Part of a small language model's weights: 8.74M parameters.
MLP neurons of a small language model. Each row is named by its layer, matrix (gate and up: input weights) and neuron, and shows model dimensions 48-143. Each number is 500 + 40 x the weight over its row's rms, rounded and kept within 0 to 999. Numbers have three digits each. A neuron's up and down rows have the sign that makes its largest values positive.
After each neuron's rows, "fires in" lists the words (lower case) most often at its 100 highest values on Wikipedia text that the model never trained on.

L11.gate284:523449489523516513483448499504555556474475426388494519516516461393476491556536545476562538518556472525567441500499512545529550463611540464464503494529449467463520492439499487444498501516519490547498534426491477470516506458484429575537531502461526514524504466450517530505469504566515522492
L11.up284:477472537500497496492553521494531562442558513530566557468527461476471468510475559497525554461582464520513547557525549493526544435511507585522522488492497478470488565469469510538460437474561489489462498458486458536519499568507444542549552421512469507592462519445587510464520447503477510479
fires in: "first", "third", "guitar", "bass", "fourth", "second"

L2.gate46:503538438441477492484520466538520567481510526500561495481541509468476535446459580530551537548526566506503480469530592619462476518481512488551526444504548466473454511520541482497434534511538556485545482521508568469478450479469515465504444431459449488498555523531492461507512544580559454506
L2.up46:465480479544526475462494431536536592511559511574565538435507514470470511582492464486423487512532488501476501522477522473558494475479558452456500502491508598456501467497542539527537417532492413381428545528490522483457567499512484488478483411516496511517486537542468479502566527503531494546
fires in: "on", "about", "regarding"

L17.gate161:451502503535537438523509449511503529560541477478518529480473497548411427518498465520538551460560508467527472498561463454425481527507510533605477503505434452562477498370532554500536463530507499501543566464509445499536517554461548541525581507506479461449501514513508463521597482544547517468
L17.up161:534493464513502468522415466525480485465444535485543514485523490508475543503465452445475531543579497497459464508546532457573469557561466485514500532452529549503499537465456497494439497535519507493551493512577536490483525434502494582478558478461476534419529492502473486443500561467476503446
fires in: "not", "would", "by", "to", "may"

L11.gate326:497517497488467506516519517545499427505558526541486528597446500535473486447505565478499555526547522493474414479511502506566517557430517526439514527524456466524503512453536502475460477485450568540483384552528474537501459426469522524522486533579525521537508548510567456506518445537521497503
L11.up326:513569470475509498520588494507452484508535507500455510525490606502456479542494612507489478543527466542474488455512523534398488536444487451509535476546479456446531527510526520513487448438536523439462370501510561452510520507385538502529538522471481528506532502475498538497467460429504464541
fires in: "of", "by"

L11.gate362:524455427491521517474508515507444481455509528410495415496465504453490548470501496529492540458488489466519546636451495546611492544489496525542438534468551489469487534517477443509516425447516473491576538521456501500533542486539472559482516510524522477553478468510507478491521474478403579602
L11.up362:514510564479506479503543432524534485485496488401523417532503491505530577471453527478428515500554560517541535543489475560510458537474510514493499538463512478484502554491495500455473542458466486569492475482554477522540472560484500460526513462415602528510488516535487470508468426452520588489
fires in: "of", "over", "hold", "made", "overall", "at"

L7.gate304:538492556490439454510494540481607582567510513519524485527414507573549473497465426565536578496501505473473459573539476504536488565487461477524542571451496448490482495517517474495515455519439479563571541484520515543495476468533489526562447595466515461506446483467476454493594416565454519515
L7.up304:463501525509475469487548448450548496464530488533525513473460483515541484477476432493509554536487460487454455482444524557468556575487503489540465550450518510485441498580519455500487528526449453488536523469543502632465427439511493514509443537477550464526518508441420472550559494510427513482
fires in: "made", "took", "take", "taken"

L3.gate242:451474498572417498503473494517516572457481439512508472501524557481415501517511454509468496527557559489496447502431466470455540528471513485470546525504521562519506449411496525466465488427528442537520458551517594476455508482521498494493474417454499449447498495471478519544495488499546508505
L3.up242:468493481554525468578430478484538469489482475600508484443483559537505558540492480461448483513492541437456489570445531433544493459478476470509508500525490519482468465513532528512462550480519401514556513456498525483501458491516474505541480431454522520513579512474486598569507551510475561462
fires in: "october", "july", "june", "september", "january"

L10.gate370:486462504539530500543542512604499550433508454538506475482450510526456493537477493497517524554554514492481500499539485519495500528550509504583462488457566585466417533416528574486505459472481508468519438494524513484522513542521523453480515434528503471427535526498555452469461431461486465500
L10.up370:491489473478475504571490531532530560478455469550548531537509496479442484518533485525485501511461436525476517533504420464566509471492466522554496514548535600551454510452501623531510457430533501479542509483473526524494506517553536494514493518549452424465545458501520512477472356505466500483
fires in: "on"

L10.gate332:531526460485518530538416587457480512476548462484498480526518451464441566484541467565397489500494498466544490493433492424451472497535498506527450529510453585479431571547463549428491511485546462431425493493420525494564482501512499557471525444446523493533480414514446445443524522519506534536
L10.up332:418499526487505489514504547592409485543537462582443436487523554522517489586451497463536462457557474446438492490499490470491472486465492465467561565552563499432453435486530523482555474502489479532583458471442501507522479486486485483547511553481507549504489470489435462490391466496477477525
fires in: "he"

L6.gate291:485383470446496518579452538542498533497503535522523540531530555486532496499467533493480522550518456458478489481532467543545520485425507587469535461476487448473534474502471499487552431479572518511470507540407548527490495551497447483513452499504480519501583486497510459489500520492583475459
L6.up291:473402493470497562515386531475541502514527500536495527538538467558490474475399528553459542521490434500485501444567507497495529452500553543437530465457460458499570460536497520470494437488487561477503522508379477483560509467459474522495542518455549562538535553500501538491475489480561519448
fires in: "that", "where", "which", "as"

L2.gate158:448502518498549470503521511477515515539511469460530585468567489464514489507532440499506470517546472465540480583516451462521425511484539573605542476551507527486465477532489554511545467503486445536478465481539566467548476557569544537415516430477507485439461493483491549518564466498498562445
L2.up158:491472567589484476521467487499515454517508499501501494536530520492507480485545521506472508456480479495418499503521457536487491378526475491507563533554532527512512500469466475412456518461515430525532485531509447433459430504563547534482489467565536541410628479486459561480506520546479496485
fires in: "january", "may", "july"

L3.gate89:507412540439557550496515528510470557509510449464482465506515492565507504548393496490454530582569494526483448533515513541469446526454482476510477519474481471423487554456473482485582511481486550499489440522517479511405617534552470551431454453488490507482493468491442520477472453522482465506
L3.up89:518460511520529543531512450507515496526476537522470493554463373530455493545473425512461488535516468501486521495524536588491440488417445470469473457430521528547572538486516462436529507427508562534490516546562451460447567465547493550472432464495529568497504507472450496496477392532462504465
fires in: "st", "stranger", "there", "stakes", "stories"

L5.gate315:477463519481498475462520486463455469447544500519502510521509551498467497512459587494435563416515520537521493498519541477445600534496446527545521510468515498512489496469485477582471539608454523559553469424546522433465489524520504490501533513535552522499494521481504506600379540532484500475
L5.up315:525472549509523525528512488538457451471468571490512497584505529536476428438546543511462520419463536507454429499547508512504477481437458495479528485532510456517427555534507464501507594512459492582528553446528497494523444539637487502550459475530493534510503449537515443535454490486526480481
fires in: "film", "book", "published", "series", "novel", "album"

L7.gate179:513474509486541567523495549537470458471430477490516488598483510477483493456482428490449525512558491513551543438537472429470450453545402416485481494509517445513512505539510521474518520546432512465541470487553480499540479517552499529548500538493534518503466472520407506449461577508537483495
L7.up179:492433566459485424480529529567502475449522477516488598582506512503489483543440542512449464472525529497500506475541469438495473480498440513436500415530433520437470538544400485463535481520469558527492404466499499522516551531447431485507497541431494561472481486552491592528501476430533546435
fires in: "who", "he", "of"

L3.gate342:474575465517554521472535477494586484586483433504598541502423506473512409522457515436535486582478494472443487505548447468492550490529471515491449471484537521600504468539517536485495521487514520562542491428507511432510491437484461495521479547517551481489530463508407491476426475537488450526
L3.up342:478509427468546448512623462488543545531497515531563509535410525539561451564461522450527493464483542391427441541551474507516505491544507535520480471467534486540473441506480550512464504519474499542537538486538513447461468449407465512523490546520506497512489449500473517523440538551487455485
fires in: "one", "ii", "iii", "xu"

L4.gate167:515504498484441539506494471514475485593514453439456450475491541452525525503537437478577428558517395511513550465584516536555501591502557514459529490425517516522571554472491495517499456539496475482482501504481555510501490498518515457450572518447491449489457490500514426521582523453517483485
L4.up167:546537496482472508533518498488420453603520434487478462474505563486474553516496441503551474543517422459512537449518534526596513567507527530482583472426518469520546499487470484535513434536499486503478569489478530572497479534510502421395556547490462485451446490518485443451545480436537465486
fires in: "more", "very", "completely"

L10.gate238:551515545524508607496513483509572490494512394486447546531494474481526500476529499464459555515436494526515551476469537591488517518517517514532532561490443584479519501492477471449513580400495580496514421494512509514459405520443438492486532443451457523486483433542495521432484548565543533497
L10.up238:455526494476490501433549507503514491446493553470553513468449561513556491489507533477483527588466430476487477511470507458483575535453566481508515446448545521498555552527541505438464576461474537418512491485459400542446440549467410490505569503490532586559494501474473535502537469495492483518
fires in: "first", "second", "season", "tier", "time"

L10.gate447:429497428456532506459535479523515551438495459457510536479447584499460479477544559515486504536522496513491567514508450503428510462534505537564460439542485451450471537489460561442507481505471532520561471523597547461470522567554456516496491448500499432439600500524490544529436513528489471414
L10.up447:539474509471524513507505420489509556473543517475513478445515588464486472458468497515433552554529567529540433457564505482521497489511503543482474438479488471512507390475514618480489438525513551478558461522509488464520472577499549526497562511515514464435478474423416495494445496488462558542
fires in: "on"

L4.gate67:535488467529477544530478520501455513473404424416473527566524479428489462487480482521503470482487488461551579514478484452490511444548442509482469447549538540525513499552574499530547469508546509505549505482545468454505553512486541563552476454554530453518515520524490434516478548564570515494
L4.up67:473543568453557462506543508553486453521515531529463464493497503568485540525535516456479428512470537484452464459516538491523457525491502489497532506491447477445511489409459479454456502507468498507458446535501557568497495541406450489430524562438417514512465473494460577526489512494425493484
fires in: "he"

L2.gate335:537519523487419528452443461512506512522465473491481505512447469474531489503456465487555475552544452483451601530477570518498577512587500516526562493483460462527496473594467432526542478504510510525461570423558503462524522464460494455521477546447520500544532531523490498454574515577447496444
L2.up335:499518496509458514475513451511414532519537430497482523477475486471553480510490495447541508484562480410464537541521551526536600519522483547513546551527475494527519474557429440500563456538511523506428505416562511559521484528462523474541486515428522478560455532508500460422606500535440544487
fires in: "often", "long", "soon", "never", "then", "even"

L17.gate206:510517551507504510443523453458494541541523581424546522461458534492480456543508500432453497529518553479449539487576540456533502473478487455532439450485587544540481436433533554557469490546532544485485519518512541515556493495503453477557471502452494519364585562481523530417491482497473472538
L17.up206:391481529481565465473472503561593586442537534531586521549538530538459476607535467529519458501510494467529507532546576535544573543522484516528472464544528500525487511558525523500546552490473492459544480453434556555539522554482519552551541511495490496435527513435587479499492463479557542452
fires in: "on"

L6.gate7:506511493541418573545434493470428470570461471457468444509501543503516492438506528523497509478484487560479467523572498547531447579487535502502512422455510400430520464552481527517504369539497572497439561544445548523468500525553454507439517544514404512481512535497510504515559450441478578467
L6.up7:483534510496501582521513456423477473529496461513466444536418519476562457477476514487506525493490449479464475503577412518590449568525525543489441497459481551500507562562477528547459464471531604502460539462504446468429493574518444471460597557511463506478458536495501491477505447459569495450
fires in: "more", "most", "some", "country"

L4.gate297:522532527523522590592547472452474539496536524564483493506499526444480461448554494482478441502536528511437524475523537535482544581536454529536489520471521533538370489559466513552499531561473526494506538597541444531473454557478482436427488461532517495489441552515547449472466532452532494508
L4.up297:452529500491467510565512528576485420476467440549486448619507566512527412463470530480410467427519487451545503411506519507543526515512489479484502458414581502511444489572483502444458506521432519515519504510525472506471487475509448522552523506490506506444553521492520487483480433468541499526
fires in: "film", "video", "novel", "song", "directed"

L4.gate345:459532459473545471533464506520509462517482507510582452525483534528463515476513535513514472499477568395420523538471508456537534483517573557522513483530490443476473495552440511438590475489526454530517518541463461488499524518558457503449489466459490522538511527522549425451432534507506565575
L4.up345:488526419548516414560462548534516486477525519482506446569441552478501538460474560537553460505487543448420528527479485535533435497517510510511529525534522451530432482564527521491544496462491475572491477556472426484520479518526446536485521490465474519455522552571492459441472576493524562506
fires in: "over", "under", "behind", "for", "eng"

L3.gate134:540617511435498465539513602513564523441479479457456485527545536491507578512485476486516530521502512540527472512568519505519434446384562543440394517578498514504498540469535474502522506538433576528544494538468469544568489522545497505518442564543470487496480533443466480560471519431502448488
L3.up134:528601556444474519512505573508564541492481501524425510515569499463517572531467505476512526495520512524490516470479562443512427436400531535449390529521565436514528517517542498478512540543484546509550509557466548517543521526556503540475487525505463512513493512462535448529466532446524444507
fires in: "he"

L10.gate417:484499475463495446415573573458409474533519525449525494544548485563489542491512496571513425496545511546410531514467530407451487517524493507514501507519547454454494525501472486546559511460473434537523522478530446546437576496453508516540551514452481451524519518543568466499517542534527465496
L10.up417:463514477545499476469461540453473461534608559535546501531532479477525537494577487568528465477530508467444491471439509516417468507521537606556508548540516500540453507543434524529549499432461507529518557552512459486453552512462474464502552523520404492477457494526471510462436591489526495445
fires in: "for", "to", "over", "with"

L2.gate223:570510493493510476500515482508407427479438472446482431480473573498482549482457459490533532483509613493558493459504543500450498515441552551447506469442565483499488581468574452491529468539481564472526432478531482575472464499547506516393432488423539551553417458574474478490484523493497492541
L2.up223:474559538436559492475538502530470496459492522471423525558531480501515504494526566518545500527499510550498472549447543483571405438483408577475469441562504510498502490512509479492483518565440493486543579517451507515528602517538497504499470480507437532484529548511482508562449472462521519396
fires in: "he"

L10.gate216:492491478501415473501513469520470478507483468537473571457458532507507505460425523481431556503529557417472528530522483502542575539507550485429475574508501458471448533572529457491480498482549528522455368563460560454516437525571456453471517502479509535469552501545487427503442442527510546507
L10.up216:470487468537478537497533450530484522459530464517472549462477506457523573456470550436483508517490581415495550437494431490509573507509557535529505506525453529464452523546571486539506458486601511523445410526506550501590470566525532478451533472533465525532571457459469434502528451469548552443
fires in: "each", "any", "every", "per", "percussion", "liga"

L19.gate388:463500462503486460464533478562475513573521522542497518505517518592508557466488577567497481505488503530476487466504487497466481560430558500489422559478621471435507495520463513472542615508423547529530513504529524480487529488459474430564480483467443459507570500495488511487418456565516526433
L19.up388:491554477481454447517478501511441515526510489493563468547511556529520450443509502472577492510563527491477545470437449561482464500510552472454453503454463504535526497556529475495566481532494458538524544461532415452541525497537453473528492525469499440457563444543536485499487478524506409474
fires in: "the", "to", "s", "a", "you"

L3.gate374:517505407462498525486490472550500486425497470473528505518474493472463418455446497490508460535539470454483511530512554456575513461489583568556447494527534493560449440473456519527541445443484460441545520500541513554539486548454483445484497470501511480482535411538486519472486416480540437513
L3.up374:469536430453439523554541391525576492474539521523506450532471477434492468472570533491499428541492549446472490532460502469480407455552494552551524454522507472501426547502446545459479492449453519486563467458496508541534431510494513518484538513540489500502461471452488570488524540501510500537
fires in: "on"

L2.gate294:556466522465499486517601487529474506495533480434490505529526554505478560535515476407542455537509523498461500503529505483460567476473503527572474511556531521435477476529506463498432509516473478547408484493502544520535475516491482511367520528498466540508580490407462494463504474500537482473
L2.up294:484500530526520527513478468485438525436558561460494497553417531520487491480520452525465551545534496464475523617440492496529545506491552476500511513529510595513548501542448494487488513525489456455482445477516460539489487467535511502495429423426501498501576473490453509567481547527542568566
fires in: "november", "march", "january", "october", "april"

L6.gate217:536556517471496475539484491487547519485513503572480470535442477546518550377478598448499536528488445448504552464511481491517425574436502468556562505402531458466499503419475520520453507502519509573473467436442516482484508528454457473585515527512547516505482451512457446511510516534465497498
L6.up217:443469454458482538448541501506442474548471572501476486471461557495514557441513541566489538530514507541534490548462479479484478571464465493504508571495454484579537540453530584426513470545501517451548509534428478462514524466469502482491595453514507532548553481551451503491523597507512474485
fires in: "is", "will", "may"

L2.gate371:418419442513483453518525420537493512398474416483490474477561524572451481522472545504504506448490535468485519508479464502505532445511487535568461482510540566412414488475482515418512496447461475510535525464510552449487516490507491512531502468474496433463488446515543523463467488436495472471
L2.up371:455417479520514502523540371413516492457486416479453453450521529519438446477492453490476485480544506481482486514450448467544509497508430550537478461487549523432436516515505534454504452449473476502527520480523501496467500526562513554537511494434520506489504429498514493484479453469500446408
fires in: "on", "october"

L10.gate318:522444431548440488442496505499483461496540434475482473538533525489568465460422447501546508509474480466469483506501531481488522418484524566469497503488461484505548559495564481446500486537467520500585512522459475503572515555431551485481508554504508519537497499455479493480574500480518468476
L10.up318:527453475500448543594447494530525451414491485575448519508482483547408526558445490616457486512514462521519461466532431433490491519471509517525606482456492523473447447496504500505463472539566484492499493453451504494508511507481511456486536502500549522461554423513498472536463533486512520499
fires in: "they", "that", "who", "which", "19"

L4.gate296:425464496517510493475468466533512408617583515554507414575473559458499446504528542488449517510489521441521483453516508482504507522524582471521467470469565557547494500473566561487458491495488453505546592532509529472470517513547528468537477476440549443433483514516451476564451511516511464474
L4.up296:439533457497569494539471513452546474571554423449468503566458492454524432511482559486473544489472471387517524489484480484585500511485552463490482426464485384521459536459526560548487431444468502480500522470476493423550491569522525443563523525543512489435470481466461488502492472471507483491
fires in: "i", "ii", "iii"

L2.gate187:493575477562438497537533497478453417449477553450500466397479506463523489401518525452541537541556609457477495458581554472500516500536465471515478460425478515501474504489489476504507460556491510551572433534507512465557533621515475484501506528490503466540538472506516445451502499432464552446
L2.up187:486503495463445563449464454491513443529512447464446469479567488498390442518488500519440463429552491503458475473538539540539430570497537549538563514434516562548513506449483509489428587497466563494483535541482534473512475492441527536548499520525555524516526544471499469510478486455479504496
fires in: "such", "known", "also", "notable", "simply"

L5.gate364:539547444485528492577486504566492591466473471507578513531461444537531459496527518582487418495529454501512525530532542516542521502506488540498493528522543478449505475483515554549542454463469514533492470394534505445561534588524439467491453457529443438442475498468475563384445475565540513497
L5.up364:532552483511537515535517458489450554467423454499604536478512441499494465450528533533509476505491512464431580506518540514550536509476509549522507435525479489509523460465481493509578492470462550541517447409535508419440496465460506505436417485472459492464486421544495487452456425517517522499
fires in: "on"

L14.gate260:486524542475439459410418493487541512560449583478480531451525467534423507542510458537530547531505534562498468517521448543491544543487463512517535522502471507464499470469597544513571489470480458476462520492472511564434465511508559531595543515503453457520520494502530489533497459552506522417
L14.up260:490518565499484500551511490549529545520550595513466484493530532456520501588438479443453433501495519517474482516461451514537508510524477565506567519404492472533529522467545528485565496526479503493565549496503487602470468449448537474578435509484455573445554458493480517474546399501483488536
fires in: "of", "in", "from", "spend", "received", "for"

L4.gate271:545557449546496480474452494449496450479527488468520512508574496467464621528585516481516510481513548451528553541487457541521548484534500498482478523455521436476407479531474577514563490427491459480474466461489473525495509495493557545509528472523438596529530400594439450397512502562487518502
L4.up271:514559535512535489464526487458417438539512516472506485430552495488522581564534534522488430539531543429580497486469434555500526525468509586480509450436528444546462526432448491473549512512472456519527511523523518559488467482499498467508519495468471588501489417449432519480473563503531541515
fires in: "for", "under", "constantine"

L4.gate234:450593437450507466528470555464479498460518511449433512491499436504503446467527476493573566502430510471482460553443463435510429558471534509458546543505565487472456483546468476559474484524546468463505530517523459527484510521493513470473486503485556567544501508515505548473521466547439529502
L4.up234:514564494485523548511453513543468451457489520567510523451475444555506510480438507468481541515475481467499501548505452582528552535522518560461559491451528522508440559474522455469568455487548455466506468482399447465449435543512558534589527510460442499462486488537504559438502501500468505519
fires in: "can", "may", "must", "shall", "should", "canvas"

L5.gate320:521493531498581536526461432478465427456464483468536507439495465551514475565522496441470505507526503470475557540588494479467477405507449477459415515465516546497428493480498512457532548514498504554491514434598463486494512581494527511505514433595458465546566480509471450490505532511465410527
L5.up320:503513510499606539613464480503475448497407482509551529456551459522527478495468509453519555542492499480477579523543511498426537469495455568519452539461500591505484510468499508365506526515502533546538474562517497509475578534534564497447497505546465438588541415486523456480456515525447498507
fires in: "no", "st", "vs"

L8.gate38:544501482516564499460482451501491514518491481500513456508558473496454423484465483497567534475478508469489562526524457442549474505443495518560447463513515490502516524469473453447511581541469463572513513506515436454541495639507581467600529529498473460485507597448505517494506472426516475505
L8.up38:553488475519419460508463437511445452571495479463510497518460468532476398425541483520533446523475523421434504506565400473532415502484542505536496507553524519536518486527491444484476533501565471491475491528543463462492510557489501562468521496518502554462513564455500504514541430483432496469
fires in: "name", "as", "genus", "use", "named", "release"

L14.gate266:539552497563468570451463442503520507472530554413475445490500513445470502418488555578485520484532560472492562449488515514598479532488424514459514536504446465482489494489477544498494510521521471575506501484474459528482486513491511437564440489545565466548496473565549448512526532497448481524
L14.up266:439520546526535480509447415471470545516479554477460426513513429547486505497525503514485483475497510522530523460458510492507470574538462492531436488445518457544548510502539475532513544551487473454462490465499555532450415453547474471451554472467590513552529451485491436576517510512486523533
fires in: "was", "of", "is", "at"

L5.gate414:401574530524538521486494406453476403484488526499465547491473532493512464514513503443477561493571491564572492492476528468464563503517468464492455450429450500441507490479491526454472557478470570458509467467485541537458482514506526519532524419519491544550553446528534533500499500498460549510
L5.up414:524482529480528485471598528538475384472445478521525517514497577505527473493441546501387522534542564519492541475485575495510615502481525464519520540530495511488509497507507507541515536485464543506549472485499555507521452582553446522509501419470527524504472492516491593505497501499505495500
fires in: "first", "2nd", "second", "secondary", "8th", "6th"

L5.gate122:541529551462481515473545511546473467509516507485435504472515453452495500469533503457611536556534466485448504504530491555500485495534453479519517432464441532508492470568452434554500415466571467453511589463575498457511582498523543513488453419434494463519517508504492451506524506507486502484
L5.up122:521486424453436530510520505500490454563494538408501488457520497541506498496463514578521507525520453521576545549480462547588450545504456506474405524404510505538539518592494461558530533503523515464521528505448419543464476477499476467515507486470482457462508467444480499386484468479487475523
fires in: "more", "small", "low"

L3.gate159:481557483492513525527548445459479480509564435535595523436539468475517488476510448500496500502486505419505503502508465475417619491569488485531555466522507490528491446514525443531524424509482481532498557457457472466467439456500528472472474450494399547535461532510482514455494527536495481447
L3.up159:503478581496428464462528499541512516508474541467437476499452541566458532492505513442449436406476489483456554486481536499503493550489513532449423527499501500547576431454571497498581473554517471555492439432485532514601529509481457444476478471565524520510522526524500487462481484467515520503
fires in: "university", "district", "community", "church", "city"

L5.gate64:488523468479492508479497449493487490485451435486507480493578449499483518291474432525489498533525507478516534418448494495453453452528585497531567529483525498439480508489545493447468528527508462450483501489554478485480504566519448528526540482522512462513552423387494485489476559504528480421
L5.up64:463522530530514432551507446462448492537437492495491461511554410501492459417453466568421495558526454449468545469506482483437487465487499510563532504511481473495501459475508421446483552532524437492473533459520499480516458602503433506534531529517431498461507367460514476489522500503424475486
fires in: "name", "time", "as", "term", "example", "case"

L19.gate195:522457549567455444506447527482451518527496411540525551466558510479450406528482498552563520501500450518528519490516525496469487543546514454504469456541516519512480569395527464483495453512431488504566446465552511532534494559536558448466502590557600552524551481540482485492441466422507469509
L19.up195:521461410513492507528446509507446482540508567525531532497483481537485551475547493480466468519468503468504493464436499513439407474505492551529522534421415467473563483501493481558573478416506538547533451441499572472552477577505504575459484533456523498447518468520490474503487489513508493510
fires in: "the", "his", "its", "it", "s"

L9.gate144:532519506551437504504540562542493495510521516527552504468471471424481490561491492564559515520447527454469529475491503551471470515508586492518575496564513465536499551567509466496614480502397516505490495520530525487477441489474518547507436495520461480558504531495503450563506626554533507451
L9.up144:535558521488480514492572551537459476481507533503513534456464452481493499540387495547475425510518474504528463501455574491513559534479562502446545493534498503463557520607499477514546431461475429509477504540531528496469490452367495461550530485528442502526514525488494463502550626486509507508
fires in: "for", "on", "of"

L6.gate429:443548496462471474480483506480477469463553476481464528516539464531499533445440466533511505528528452430469486475489506543545459539479537579546594479422494527515527540451466559542459477534570501453521485424471488497468474524500500513463474549510497480555475445504501569528484531553510533468
L6.up429:449544577524556467521513530486468527490492449531516508501461474492469500430468551500541565484476558468504512485511532493585440570577518549487495502414479504503588509442420485521477476468546459468514444487418514483449401599529496551507492528477464545505498442573481496455542509504496478538
fires in: "may", "not", "would", "must", "shall", "will"

L8.gate284:503589466441474551541517425485543487443480525539476452560475484511499488475528512574485454553569531478516496506523520503548532418567510450482495572507458502526451469525462521441456501554483538511479549523521422517559597548496515417455518513453420450507486496518537475461540474539490510389
L8.up284:472442472483455553458450500471469545456508459483484453563470536542448529485533502512425501544440470487509468503466541590569499526532486513544431546417467491543509532534502471452500486530522499516424435520549496520510469568525448535503459563544535484524500402436532567527527536467498526520
fires in: "also", "often", "now"

L2.gate146:506571514452482435513515477510496500513497463490573522482524489562484548508524524519449477480423522434508484494435440518464566602559499534514494480576511496465544512540539433552424474541488470553455492419514500499449393578494514444518552480490528583521471508433490472503491521511506456494
L2.up146:503431493499474441503469435476453493501472544493566501492442519529517536534593467449449448472459522507477490517573489414433464458501478475492460513519482517592513502479485514454530437552527471524542502470454505490571480486415474487531564402561481542460470557470438504453524570493548463513
fires in: "university", "education", "church", "medicine", "degree", "philosophy"

L17.gate178:477440462499522503529526524520523504486484472467543541438545463590447435454473528555492442453484419546524536468440431419544475542538531537507482464497527466496479567535528483479537500522492419464508526480505418567569454514503549509567509528499495467526503480511525479534531503462496494503
L17.up178:518493520527379510538446541499458493508453434511553552494515524526432429482534575509549449519509515563497489417438437483520469456563546457528494507504458546458575463527531549542469522497514476535527494423512476467543507565473443451504513492470469449518485507539518528523496529529549535527
fires in: "the", "s", "a"

L11.gate147:501515524487463416480482526437519577590517500536496470460531458557499430521514484560532462484511512556461473451505454446508427496562500540492531499573422543486449506522505530474534621454469482514547612553488547511452487578489504545544504541465465536511486493521507495508533417457505499475
L11.up147:464489514573477527518507520540524536513462469468515470524540447449475499473501490517538529461456502517447467550493476530533476469513519524486553586498484576581403472537558508504485501554455476441450499491460501481478518465477518506497423510489496551496595541536495507433475479546488592483
fires in: "12", "13", "1", "14", "16", "15"

L4.gate252:493507576572415444512528514520467485444521430483470560521535527517493514542485546438501545502441550459485515433475458506561539396505484503456488528502470516441477544529498524479485504528506518499452479497551465501472452506580582469477522528494470459540494481477432459505515490471532488489
L4.up252:530544518484476524481502546559509498390493556531549555482553548443466535488463517477587593579471536468474515488498445450466532477518556571464467457489450514526485417500498444528497478477449559544539426566525548527514591535528501552498452455499417471511523427508499501518502490529501463485
fires in: "a", "daniel", "percussion"

L7.gate435:513478446487427569530466463552453425500566510495490477488568493477466520504521531447493475511517604503542516437550541515450547489421524486428578492496540470484431582468481530486474502571490483564490507492515436484472559611532470468504502522558467553517509494505530518475472453534449513519
L7.up435:547476502457477544548430499521439485477523546501475483585543526461472497513488484545510421504525537467528526459563487502534504461367529490465526545494543462499519599423456501500487503522468527539549532464459420503497526555557472508506515499469480528553489448499503442486463472505473505525
fires in: "it", "album", "song", "film", "single"

L7.gate106:538515507619583530570505485543442460499519523536559493487491487504526486450473502473488540549462515530493477482444507525525503509448516533494480523468519492425445449515467576510554505478505511497470549521461460505494528517496488447467611486600525455533444538444534484484517508428468475568
L7.up106:522510474583552492556529501515523511536505558513535474510519492454522527486503481529556556544526500543500482440546484493489446463487464542460560557551492523483461474543472470518499518506546508471513515477488515483511567541504512494414577492571513504472445479535538479523545529485515483628
fires in: "states", "spain", "game", "barcelona", "italy", "philippines"